MLP neurons of a small language model. Each row is named by its layer, matrix (gate and up: input weights) and neuron, and shows model dimensions 48-175. Each number is 128 + 24 x the weight over its row's rms, rounded and kept within 0 to 255. Numbers have three digits each. A neuron's up and down rows have the sign that makes its largest values positive.
A block is one neuron, or neurons of one layer that tend to fire together. Before each block is what it responds to, as a language model described it from the Wikipedia text at the highest values.

Description: Word continuation after prefix. Second fragment of a word split after a short first piece, especially "s" after "con" (consulting, consensus) or after a capital (Lyrics, Athletics, Eswatini).
L5.gate59:110076127104137129139095160115087135127154139141169143158111126108121110190127129090137108110147128134109097095120163144187098146147108109158155103154141128135136109143104155158125120166152125145128110102088131154155125117166135141099099129129152132155135158127149174146113103112135144115150128154079180124138132126099132118106136128114202152109127132102115126128158123114150172112120
L5.up59:115074091129102152113145077135109117140158112132106141134093154112088114103158105126130145139129103074126119134135171135146159089113164120141141136128157143137108098139161144130078128130106119163166140151080120177132096087124145158143142167139157152154120122162096152147123162106143160119155117154130100130133108169105145136112129118130125143101069163086098117160132153118151094115129
L5.gate193:091117109101125090130069081127141110136097130119108132164155149111123127106092122126126144115125132098118115123145125113130138125140139149162138144109139138103143116143109111141116109114181118115090126137131128130114134158064100153185105095121121100124121133148140164157164118143156102096157100142104155101148133092168107130127121107174105153149201150094122135106147152139101139123087
L5.up193:143103165152112165142149093086094110137120121101139167134082125117132132127162134086124117106128138133128127154162122138130126149174174167141128174101094124128111082066136116139138133137156112113118147167149087141088138148183159138134132115101147132155128180155128134140147144112126095103146138106112098120096151139150117140127150128137129163180192136133104115116104125156147183108155
L5.gate217:160128073109087108128122107166108124167108128126116125113108122096122155143121181147138127113129160104111099143096108174150105160110122096168150159151144132142105139125126155127117143103097105127124181114164127141064147165096117127141123135123140121121204149129099117147134131120125134077154144109033136135136099110116096090101109116125165173124114126139171137090130105097124101133128
L5.up217:135120131134134081139139129120099159147144119088107112084137158141185137117134136142126116106070095138159128177151122154101140125149129143143155149113085141118149090094162173098124121104133127126094138137064141130146137123171109111098118114088134157125110150141125154124142173166148098124100149093111093138152106124154132124121115153156138163141130146114072168104123176128089109104121
L5.gate258:121134119150138121133145120104132158148137138140125112142048149115151112078118141062108124162128125116119130104143132121123083136120140116141141137166131134159090086136138173126149099155133154115081088114134156097141101138157080133117107073100101127113104117154133098114112130121142089128116117099116114158148132163122091127108158156125137144072109155127105126139072134092124138107156
L5.up258:128113101119144137115167121137129107125207124087111138148113129122130092132192148123106114121133146082101139143130214119183156114095116129143158142121148075139101124152104134139127139144137153111107122115146117119117126129163118181121129149135139144131082111126123107129131114114082111119142151132114147130072083155119104150123131159138122140148096146139131146134129151105150145114151
L5.gate271:128106133125139126163146117115067150113086143145126125111104087119167124152140138164115131158093125105140113136122128145130088123125098147160141143139145124110096078134143144105127125133116121179164142151117106098177093119152138100131140157123124082129133152124148151134122129130145095095142146164087126099128131118135124132137191145147114094115130143144116173124137137114114113134157
L5.up271:157138110147158134098135132113117127119099173169112123162153166111117132133139119127098157143103125135156117126159147083164132133142154103123121100159156117135105138126113125081151121136142093139142132140181104107104117138143125134161124140089153126148143138117144159128177100126139108122129135105160126154138123116161143122137102163172154105125081115130179093076153086097114148161127
L5.gate288:103093119132180111104098123097157125161130120124094099147109138107132083121101182104111095170153142126139107131141077130111137132137074113129151141137095137069104143110161172135126124125119140130124141151146147151117155151169132117107149096121120120149098112132123099118131161117162138098147106099119132154192136135138106160111078133142123144091127164133110104114109121098106184171124
L5.up288:131124120128153134080117102120144111159091115112138096125166145124135105115137177120129112135121106161125087108121115101128146119125144092166141188146147110113118136073152148177133106127137119085129135143122163164096116151127175158128131115114141135123099103148095114115138113146166125108187153125114086193157129129129144142163107110147138146137141142116121112127056117097104110127121
L5.gate329:134145099090097151136188134145150105148133118142143122133129115117125158142145084129168112133123156120148113126111146055157131154122140145088135136117154137103158138148133165108128167109131139121130125137124115107165127051146068132145136175104133143143141099157161125137063188174106082118135124080130140135112072108137142138100118142130102130180119142133115145158094138117117167121097
L5.up329:151145073103112152123121182105088136131123158130122186112139090115102146130083169136144086147131118136110123085142132109161145120134133100111116148122118101148124117152136129115111089190123098128183153199120133107118149086116105147097151169118156095081125118156134093113156157153152081123145083110130131140125117149123117144092143101166103160146145163130150113109124103107090104138123
L5.gate418:163111071144158155156101140148105138138103130123143133157133154133143107102132137097160090162152120117107189155133140125071127119124129132119152158117116091128148157124122139157131126099177151113155145174135138106144102101167082161135112116095128074119102126098107126117135217102154160077129134116146145092139119125109135136138118121061133153152119142138130131127124144107181120107150
L5.up418:151157123129130133116142125111153177107130144141089104145101129132168085144108154138105134129135148138136128104151104151060135112137162105101119184126134105096125154158119100129124105088144125145128147152137120079152104129163128105154131122116075115134145136111172083138147090158148115102145151103126173133172118139136122156110144123148147130155148122094101148129141081101149103080075

Description: Name-piece completions. Word-piece endings inside personal and place names, above all the nobiliary particles von and van (von Mansfeld, Eddie Van Halen), plus Wuhan, Ryan, Vidya.
L3.gate12:137142116115186119104134172157088126162099127130114154146148147113137094136169094119104081064167142116143162144100175123134115132131147049112128154129113120148110129122149167118117092097112163141117120157096127132073152136105156059112115123133146122164122114128099152139143128142126115118129107106119122113112144110083107161137115130103110138105138125136101167144120120161155141108131
L3.up12:089122149109140135124097108141077118132105120150129086133128133126145142106169107127151130101132137120123158116139117145154117162148140120154101131174118112134160118082128162144108124119077090096127162094130162157096105173120112099146119095132138136125169111117174142101084136113169120142162141146160128102134096155126165145097175140103147186137131116132095157097152140132139174151124
L3.gate167:123130065111158133126166145135118076156138115155106136129101110063148099165109118082123133099097122111140146109152156151128133126135107132108130168152117093115134129112140166130134119119179129078110151178142141150126147131128156166122092096150115100154100105162187156146114177134153110087146150096129137153109091137116127113157126151126148126121103120142118165068158140112120134139089
L3.up167:149117138166124078155117112148136106101127156107125156101145144136131111124113137161150109145114114114122115155146155120127144130130161136106133141092182140115141131123163096074159094152142102106108135130138105125151127127133135072195144129087147110142141178081167125129117154103117133203077160160205094121111133112122121155121130134126109119104146117092114119110173123108140176096134

Description: Word-start fragments, mainly "rem". First word-piece of a longer word split into tokens, strongest for rem in remaining, remain, rematch, remember; also ar(rested), hel(icopter), ev(entually).
L7.gate26:112128144158123132121169145107127116132146133159146164150121108157132139119128109120121094175136100127115109091100119110146124138106135117137150139157140087138065097142090081133136115152159099119132113130092138113136136134172104154134097098100125123139047151122163089147138110158144127120088157129124080133120083141134158108103118112125161136125142099130106135156097139136145163108128
L7.up26:136129148096093073093135115095129104109162139110150091090109146123119151134111099124094091123099153110117146149115139168178114137077110131187122111127110137123130087116160096129130136139139143116101121111124111112174115102125097159135166123122139102135125135109150122120127129148121165176159091122146130094186176131163135179097130119132139138111112104124127146155148126121115148096115
L7.gate126:135151132101105124114137139114068120124153098142122115118093102092136138101162099146118111155066140128139159113133135100137108175089204149117124136131123144140133090151106075149122116149119130145092108107112139138088182185055154093101157107090148168191104123119129103152139174147141099144149073144110123157133147118148114132118138129134128163083115125118140149112134129160136131105128
L7.up126:123142156107125109150101135120159089129130162140087126103103127104121107165135160101172096114132091130096118081124150103145116155086137149078118105143120159169134129118169101135121144122121153129092127123117152151114120093086130153156167159168122132121130153136123137092138116148163100144179121083151111120127198096181097132109157114131127107146153135124132139149142101123165162098134
L7.gate278:152107140122084182156044152151110118136120141141113103139152105169148102126101142102127137159132163099101129124110158112137103158116145129114092149130078142126142106129143138134172099124173117079120119113105135123139144106125160138131109165143153114127126130153152117142128135146124110113137116141133119136140099135159116132172143160148155154140153085106176107140111156118103093127109
L7.up278:100145139111084126146094122114101116156137134120141132097095121152134151117092116162135147128134099146142138108141100131090107128115082084136114108137150151107126090183112077161140146131131101108106134134148149094158141114141115149137131091147155138143084157164121138116137102125116172050161121095104155100137104132159147166108130150138104108128151154164101139148156106058145117132141
L7.gate352:129132142143149129120145128132149171112111098147150154141104116138127111118120127169121077151116088144083171133133111081137131116127096126151157131080065158139086101108126143118159129152087150118155140098092146117100116099108106160154115109166123134132113132132117132125151126092143101117119139124164136165155125156122108156070147174093135166144169142144083143169134127112134120116128
L7.up352:131059147129129097086156135096124111137156103111109130082139102134134163141169151136137151119161114113128117090109147099125095086090093109060161145105094188128126116111097155108150113138110129126137116136143138098127117105132146089126136119150118158122099147090121124141115107118085104146133112158129134169134173129157140141110150101097112130142140125158097149100099096164149147131109

Description: Day numbers in dates. Day numbers right after "on"/"On" and before a month, as in "On 9 January"; weaker on mid-word fragments (headqu, spok-en) and "in".
L5.gate20:165144133099124121163162135160145144146115116182181143110096149117137069149138118147144124127128107133107129130113121119107110112094128132138125138095174112175072120110139118151146126110108144139141152107134113153165158160153137110082130153138148164159137114181110158150158165114119126155161104113135111163145140135113128154122117071117121153118132107116121130113089178124159151126125
L5.up20:159120132126088090113155122123120135181159137112166122115203159105149145130154133177134139107082147078118103144150114130137131145129126149129106135112143128140132136121098159171050122134114166142108125113125113098131098140127146183162141154105125154146141106130121174122145150127170106167137126136122167113135083092105182128133125100152144112111137117154138098134125103151146170150104
L5.gate25:157148134137146138154103116094070134127129109107140105172137135144164119121138110081141138170108128153096113148106139082123112116127183113126146117121118135149141129156133123113106098115082167122132095159064110069168098123128110121140110104136161113137117112131127128149141153141130157103097133145087136121141138127157148145087129158107152141128133159131129090152122131151067103111120
L5.up25:104153101124156110122150117084126100096134088133102107133110135101134183138134148155136097118100127139148139111138119151147115119150117157140130152130119175084156154146124134143130140128126119096079111150148080128135130119145109114130084104078095151148142146150127148145122193099108148102122099122125123153132105107137137137134114168103156093135129124141097120147161121128147100134171
L5.gate91:108060140124150143115172095112116147172126147117083142112141152200129111110164108078119141146127151112112127122112123139126104138077130129120140126108116157131155077097089151129128077131172130123135114125150161067139143149140114122092131154129139156163104105075118089160143139110142138127106109155128067109153162127116158119128174094128131150134156167123131178135110147125142141160157
L5.up91:083149098152137143122131113173139152124130130191149147115113132129154106115112182149120121100146171136142139153065158088153134128137143126166137087102124139123128102130154137114126135139162129129151095128117143104125127149094114208132126130116092100142121095105145091141135197106132138145127108138174122159144154088149095083126127154105135123126130139129128134166155135120112115115084
L5.gate124:146143122111140123110109136124137105138105098121111135124136154167164120107132101111121132146133149157095124167133141127112100188098114131140152175105138125146132169141097143121173113153125125125125161172104095149156164158131122162134122132136106130122129127135108119121118171134146128108162093118144126169131187126111143127135140150156141108113166125065125159151107086095103099138130
L5.up124:086128157144169131122147112133129081153127125145106141116169115151114130099101118140154114121134113126156120089104103068098131148090093142085119099143133141087148188155113146095125141128116157132109176123116102120160155180138107119133120142104132122100111066100108122115173103109141155149150113129109069122112134121057131169113133149142119160126141156119128104117145111146126153127147
L5.gate260:100132105141165146157124130125108121119136137136143143110148157150137100149108094069121123145093117146161100136119100101121162109095138103163131156085121159108122091107115099083088136161170126087137134095107071099151100149139128144144109066105104141148111129153118152100127122142169123147093121100091102135097140124147123099168126127135159120123099099100130196110131125108147137090134
L5.up260:113105122143143144124130128080141157166138117133162128169105136130157143145086117104127123152133118181138138144169130148138100108127138173124130133135130113103098129131144118111156106147128133125066092143082133111158129156097131109135122161122113142183102160152148145162071123151187123154057118141154162121119127172164109157137121153131148134122064133104123126130126098140130101103146
L5.gate303:122120124160098119087172151130106128156140095150120158150088112094133103150141162143117114142090159127076087149129127138120133113162137151111098145081069153148170103092119115110151126198137142147128110148122107129147173112110155132132124130120086089182116085164121108124135123103164131135099177118165121106142175170139090122113129122114172150129135106136091177165125135137154137107176
L5.up303:163117146103150129094178138117089157125115111084135102142126151139145105128112113097114117109128118136171103119125118116088075108096118130140110137141129159152119117150145116131127117130113116139134093142131099131124111142132116160137123151071162081113123075098101084152152142122123152116158137131070147153162141112128141129116122121144159136109179164098097141105156113115151143138118
L5.gate311:139124099160091131128191098133134081088106134123124142092125128154113083118093153108169130105126151118118126140138116093139123165128094137143130108124180139117128125131172099112037116148111134154130115087141133137139141160136146112143101131115133160142121106123141169110104116127107100151134086134159155117148094110130133093166095121163115126119110141101173165155131131096120126159109
L5.up311:124139068136125145097145135113084164196117119146141112120114124132114127100136114112125097078133171150126111127127136162130151144139164096142119137106096129108147110120126103110104152163165102143152119125132102135148083083134150137082105136162137161171127098114125112095124114128153115172135102125144157141099134139177107146188153070094158098106130116138147119134123107142110086092105
L5.gate385:135088123108150120108115133102078130141107134125153134140176135188162101137150155137134082110122114136113147126164147129139147136124128133135120144054109165127097135116175098103141111094127158169138095105124115134130152130138097167094104077130089113137121107080133157134123135123136123161130096131152120157119113105157141109107153136181110171111108126104125163087135141157139134155164
L5.up385:131118121162125120108060134190094099141123102149190140173106133109179157123154155126137122137137142149119111135122109122143104084091114124144132169099172134127076113136180156130127132172177140125089131143100098134133108156135115139088128160115116092147138111142152122107157148107112128155109105133152122186103143134122116112158122105135128152112106130122155153131108087141143125100142